Part of a small language model's weights.
Size: width 192, 6 heads of 32, 10.9M parameters.
Architecture: RMSNorm before each block, rotary positions, no biases in attention or MLP, tied embeddings.
Training: a variant of Muon for these matrices, 672M tokens.
MLP neurons of a small language model. Each row is named by its layer, matrix (gate and up: input weights; down: output weights) and neuron, and shows model dimensions 0-191. Each number is 128 + 24 x the weight over its row's rms, rounded and kept within 0 to 255. Numbers have three digits each. A neuron's up and down rows have the sign that makes its largest values positive.
After each neuron's rows, "fires in" lists the words (lower case) most often at its 100 highest values on Wikipedia text that the model never trained on. A number after a token or word is its count.

L4.gate247:121116125108120144096126127141134169086124154129163151079129117184113124121132167126168133105139117074156136162141132092133165149124127106109134116129107165110109124157121147129140133133113079121152106155137144091106099121159114126155176142139123102103136120098096096127153096148118175148123114123116129151081094147106123128075102135088147179146186104096186136103153119134128140132107128135129109140155166137114142081056118150155086090166119138167121143129121111116146141108104138153107130119146130112097146110136171137123160116103140130159143163127129135151155101145104105144
L4.up247:141128129063152160116114112139125107096133141132098101078119135152152122159125107123104156119109138165113158181117126145112120139111130140125164141156156138108155126147139158157124050149136100153146106144140130157142153108111118114112137155178147125129112108119100135096169140152145142120130169108101153158107051123127151103096129152117114109123148161112145096115127128129156117130155139109124160126119143114107116145133129146125164098119073099157117138119157140130178139085143131114157147101119089156156178158074140110117120174125114132100111172156128174149131096158129130156
L4.down247:114106174166074166083133154091153143129154160090128103145176127154136187135158146128142082134137109071145117131125098120079141123129153111089152137117083124140093160092115144116120163123086150144138112108137167109132135090099106109097151139120085157150114116123136143148123119119164110104112126105165140116162146094160126144137165104152105109112111136126102153135126141118153122136093172144119121138114127172136098117161167102155088136167148128118184085135135111146131134158145131111133132133122159142144124136154140134133101135147161154105109101101084120103145131144132131171
fires in: "of" 67, "universe" 7, "for" 5

L4.gate225:096100170145115135141147153125155128093139137147051119188122112165095131163117156129108100133161123102117119102144151105110114103130078150141135130106123124133158131136096153118140157114109142121143122104132145123118125140118156134112104136153122190121125137085102121161098159143164157101127152136104142158103127144144088127093106107141152156123140108187127087178125121134093104147143072130128129134150129094115149163153117148110152165123111149114158156099087110134114111077118127124103095144128119129161107142124110145171110109123112134139082120120095142083104177080117101135
L4.up225:132069154144134162130141134128146120142152144094074129107118119107150157195144126133129109112142144121143156100168146160110090119147089133145129167077140106111153125117100131167173144131106125100126160126117116121149127102120116121141145157181151189133126174101113094192172139134154139094130152110086147133142086141101081114136102096138156112104188118119116089148109119115121126124118075136128088125147124079141147105147134130119143173115118151116151104133125139122136130096096130134140089149127139085162136131132127131154087114134097131106081140123133139121098143123128131120
L4.down225:146175092096163103123105112122118133140117086123183122115155121119157096084132117102151145145102103168125127160101122124136131152093134136123137106178102123123082136110133108134117126124128091104092110111135128128098124128135145147099131128052121091126138116176175121094101131152115101161139092116138087103111126094160190153136149140121106126122124154109146171130133123140144115132122165146129172114104145174117102118119098115141127090116110096150145109153147119140111186146140082147129171105120100160112108127124100136090176146126134143127173115135118138165149109158118172141
fires in: "is" 57, "are" 23, "has" 15

L4.gate627:171087155112128099133068124108117121123128102135123168125130107138130104156118146151142111125175149137135150152147133136116099077117125114118178153078116125171116157092114128117151116126126148053124116104107145097106109083139174110114096144124150150150081115156130164174136109155148114104131121116190135072127129141114147083127129121052100131097136120118082139122110132117161158083148141124125115119127121117120113119137115160128118166166141143089167130113109162116122101102091144132105142103116123145094120134083140123124123107119128098110146145136139137116134114143074138140
L4.up627:137090144111087102138116109128138130103114152155126120160137127127135116144143151136140076136132155108105155149171123183117084127145147125123092124139094100093102120126163096077083113127111138109108079104163147112135161138125124092131138134106116196136148135139158104121089152107095096109126089132107122118131132129142148090137096132136147147109113108107102155107139152138141143106140097153121118103116133132145119123168110177087068141199105102101110092124167120114093138070120141114134166081118121148112126136142126108123147122126170113128114108130117146119092111085111164102
L4.down627:065084110156134081149135138110120107139127127116151122094126136137105141148132101140108130111109143135186134111140099117148128131126158139102148135166146076151118139121179108149127143110126125105168141144121152148115126136125098158086136131129121130136081121132115092129148147145111137150180186186138134112169113140145110144055123201154141149103123117099171155114131153168125101117135113169124155129121091105175122112154158139116163164185133135150168161118137136110093129142120134112135081160104109118145151120136117099144119115138113108107146119104131126106158130142124094145
fires in: "known" 18, "and" 16, "bacteriologist" 16, "from" 4

L4.gate571:079116102131152136135125067177153100128147105117111112130141118145099138122101132141154118144163126150131103104103137105144177105131124145160149127137127151136129103107146119124096131091170139153115158138173151129130131102125108153131128156132111153144151142084104124114166129083148108153115098106096122097134137142156144174131163099183109090217137137091079120120118101120138123151102136141082132092123140150089081139120151106116113105141135135119094122121121120101123118104137167111104119115111125126159157135087192098143135105161127084151125132117150089127145159135135166125
L4.up571:119083115102101170152137108109143137096151116146160106138090126165177135096096120151106137155124129091096152140171116152063141136100142140092128163109132170092142122106081105129107133118090082092122159124120074132152145143154168072071097131143122118115119159120082107139102084120110133150141126113129086148142118079123117135110160114104139168110107122136133089120113156125110158133133129118111161169114149154109128138141109116122175096122137090147131151118124104147073136126106150135137134177141141159152165117098141127111132142127150120126113120121112154135121154114102110128
L4.down571:132086130095103111147127147078144120119115125128165131138100135115126142110101109145114139120100135071125159135135161134119146165117149110133147150129134098164142172104091092148151139131109174080149131115108132164079144110125127090114115136101152158145131114153158127158127136095123122118198120149168140160113083122101108119135110170086106170110113116118159124125141116169094144082144141129091134100123112132128152112125126095153073109119142158097148111149102112156161093134115114107122136104149131187119136151155160162132160152128126120147176121116131084100122120127171130168
fires in: "that" 41, "one" 11, "as" 8, "described" 6, "of" 4

L3.gate130:148114132134153150101143132143114093105175157142119134107145117156126119136129118146103165114136152125121169093162127146119148086126127087067188117086110137113160142101100155140135133153113062089097105131121124135124109137166113082078131107134140140116124106121127128135105128129145168110092135152128099136081119111146146113092155096175150135105112150142177172105139161167164171146150110121102097137115149109150100128109132175165153160111123152129130125106148129149101103107130172149141175117098114126127157118118173136158127126162132101135133137136168171132111124154113122128
L3.up130:154097118104119127121103115130155121158191165145069120089103140165163135146122151164103132124154166136146113143155134132108136106117124116132112095149108101113128133126108087118141088110111123140103114132126109107102168113150089176052096116142136083130155142113098071123111125140129133159134109125148124138130126128140170143102136160109118149095160166123156142116157134111151130089127123142148140118154150149196099154099142146157130096152144170171137126079157156116088112094132130135163123117090117150125153112146152107106156135152097105159102147132120114145128140087156129120
L3.down130:140155130124138138099117134112139178121139135168180131124126112142135154092120145116174129065168105147144091100133118142124097110164113145112129082124126152138073118105129113145146151153124170120101130148123181105128145110136095098149112157137127101146124115102113121105176099119150130148120165140164130130107124113113114102069130123139130132133117155149063127107094109132123103141128127095128099144163139138099138158150152128140167112126083103075156118090141097090091159112124118191113130099160111132165113135139093156135157119108165099166108132121127120130096095150112153138
fires in: "of" 59, "from" 31

L4.gate205:106115133133170163137115118184140111118104167123153116101156144106145147103171099129067140135102128165141156115106163119166144093098153164054150157139116147123113112125108099135102118110149162129105180135144152154129138146114085126107116140133101126132147138101147138136138151159122129113126127133106134118134106118129177153089125128138124122133070134141112099117113137103168136124116140136092145117124132155167090139102122104121066094145140117113127129107130107108109096117131134174144110186124178112109167107097114140105123147082106175098110114096116177132119164128146116101
L4.up205:098113159126129148129163191128153114106128141135128125158137061146145138112154122144103140127110164146098115116130139119113160143116117083119167155098140144111109180084133111151162183133144127126110110148140128122127162154113083143083081102129130133095109140086121125110127157114116147154122143119143070134195105090099149127138144118084097142195119183116092128145105143153151137100127119158143119120106128113134126128147099107123124142137137120097110148114168163122125126127079139093137107163146146108122171110152117132124153155095123098123120157127120138123150169153125111085
L4.down205:099078106101118117168120112110134145142149109103150138138166108146164130132170076099096119123123106095107111156129122155181085072115127087142122138152137117154139104134160142101115086119113169154106091150109140142100118102116142167162147134099123127114122095122084153151146141130135142150119110125108154133126089117097105128133136103100142089114137120157142118153097094168121141097147154118123121119125132136088081152135109147104132130126120092121134176183152149090142109124132111071137127103154138114112152119169170130180096129135137078165157120109131132146117115120100148089
fires in: "of" 22, "that" 11, "described" 8, "called" 8, "than" 8

L3.gate306:115080163098123128103122104099173111142126106144137119105082120107159140121159078115132094123130140133111155175159145109131117122104100117062169142128117144144104109135123110195125100102159142126111123136123104143135149133111128150102111093108103138130102129097127172156114115138108102176120118118126186145143141116101109152108146114096135107114158112121127149143151111129073096108135118162144102145122109126121150152086137119160130128085147120110118115119132144173110119150170092152150077130176117121079168143105118106147157131157138120161119083150142138126111166171100099157
L3.up306:135136167138103126151137159092113127106110119131117119135076103142199125124175105127111095124111153171129122118110159166142100116133107123118151156136134148120083183113109084128119116123136145136131115099124142155119117117134106093124121148120118147094160119093101138201185123140147146141150129103108144144093125148150141136134118157143123129128084137118107157093124106154139103124135097159100125113145141148162096141105132098133117178120105154108164133183123134166130122160133104127160139079135071165120167149113110139144131140137090094104129109154141094141137183172102114132
L3.down306:087119105134128111110137152122085137122113169095111146112164151147105127108141139167144149122126106121120145087161152147117097113129161148129125121111119100109139096156120100106099118165158123106153102142133080139166132131154102084109114141163148104090173157163127099119120134135137113124103119164120115082123142115144159138140148117156115123087098137166104086159119134108136172164102164069130139119106106097130128121097094138119106100179174093156088134097108137122176120151102109129116111126103143153137078127153137112154114118123110123104156179111145177167159107123143139115
fires in: "of" 18, "or" 16, "and" 8, "above" 5, "behind" 5, "than" 5

L3.gate296:154101129178157157130134102105152126131124125110109117114129112098116091133177121104100133140120154126115145134173148071116142136191113112086092085100105097091137144095087166155140087144097130129114101102152118124103117130141097099121132119131145124138126109121134156161120133151116145121095125103114133158095132116159161111107088116146103143138116131116142189127132136129127137165121140157108122108118156182139064111099122159121129156131116129123118142093176167121104125163098161177125145174123109110120129114117179117165131111149103113113152084105156135135101167115134142165
L3.up296:116160137143116150094164118134104118109110168130096143108150096165101085106173118054109150112123137136137147128128102091154110146165135116098101079141103113081154118155085122163165107100129126120136117123106107112080108119143069100101131123137141112149117106120165118121137123137158121124117109126150093129099120111135162109123114094131145134124131138150144127092108117155155108128150114193104119064128157138112149117086126092151134164132132136175079147132166128120128139130133185129131170120153101106109140123068166134127151108122130120146142110133131125121119144135074115148
L3.down296:099128127044136123164133178127116138139113156176175112149125158136156133145139128164121130143173103149138129093105126183134119104091110154151157168131137154101090121115142143143131165158152134122103157166101137155143093123131114116138137124106087159108148141131120135094150089144112101154168149131127130108118114118101101154177128125146151101135145111160105098151148159132107131110103110071122131164152116107110152166199142142113144110082148128074156117130060108137131148091118109108135123142123133134142136139129093158116135108099154144117105116135152128123132106151134126118
fires in: "of" 40, "in" 11, "at" 10, "he" 6

L4.gate471:090118141082096148086152113131124105105125090117110118169053097118145107162157099127132140118118095125135161169092165137096115096116086149144176130126114163096114085141120107120129118142138158133101125102164112102138118100123179148114163168169114146078126153134147142108136121104117138149151144130106176134110162119101118120147113128149109084083092074128083094136108140112136146139117108128107106133110135110152135136133141130125155182134114147110114135149075144138148148106112142157104127106133149126136160128128102136162130182158091123096123132146100135150136118099149124152
L4.up471:133112125127116138135137156126147106148111062100082121098108127139131116129137155172098139156141127114112134089131066138133128127105126119078170138113167130112113168128151134149097107190082162169128152157151107094133147109095132101076115140149115155082156111091088125113109118151118127154128130101167175123087118152133125130112105123106119163113132130149110146135136123129116138108171126103166117171124151132142120128162115152156166131109129148123157098111086126109120102106120137160077131135166150132125156095153133105145122144115146133139099170097163115147155111130150095179
L4.down471:122175132121130122096142105134131124117143135121132138090097109120146138135165153155126143108100107132139093106124127113143114116135086112134112112109125111114129095163140144113114119157186091101097091090074122121083150132141134143128161127137119144166113089159108134139125128131106105090160121160071107119123143152131175144136131066072093139129134113086146127131129124109167134139078130145097074145103122142110105117133120162119107098068141088096154136146181118141135105124155064118136144120165103123089130146136160140099141138138124120141147139148104157165101105145101138089
fires in: "a" 31, "of" 22, "by" 5, "has" 4, "are" 4

L4.gate574:103146104104119104121143107104120145139100094140107118167110117121124110115100114183069144088137092070136098115067116119132060149095143130128162094091118122122107151112108151124174124106136142156096138107147137066140120142122153156129133164129162111105110157138133145099101168111127112157111084140129169134078116116066128109139136096122130170114123122151119126121151156149123143127139115130092082127156175110140124126137128130119167155126101177137160127146156151127118111125132124129148174141120106163160165107086119142153107130088101135115108143120130107140146152135121129134
L4.up574:118167167137073145116099126196149112110120126150138081145143112132104145132088114180099108111181098138147117171130096120131133125129157150115103109116126148120127118108135109094124143116126153078116111121105135082146131147120143144103163125188123121151150152163140081109173120125105105154148062098118172149105165140148121086114080134150151120072154110173149128111117109159108148125124148120095112105150127126122131123144134137114148099098116091129126123111136131154133106125103084166158115100103136135134108147107125106068134133139114110084112107137138115095128109115120117121
L4.down574:120099094123176123145188069118145105148168165146112089123135121143172141067127130117178099123125169106100136084167145104118127138132096154149119134154135137118107103118116151109123111151159149138141138072122156131123146107129121085152126097091121135122112092131109157143113115115123155123051131124107142136135158108074118103142097108122124128128143159126106088136095163119114124148084129144109138176140152124142128117132163181139102147084132138151110132163118152133142137140127145108125115133125130124073100113133134115169113102142164074104096130123152135156131106153156140118
fires in: "at" 22, "by" 15, "after" 13, "until" 7, "from" 7, "and" 6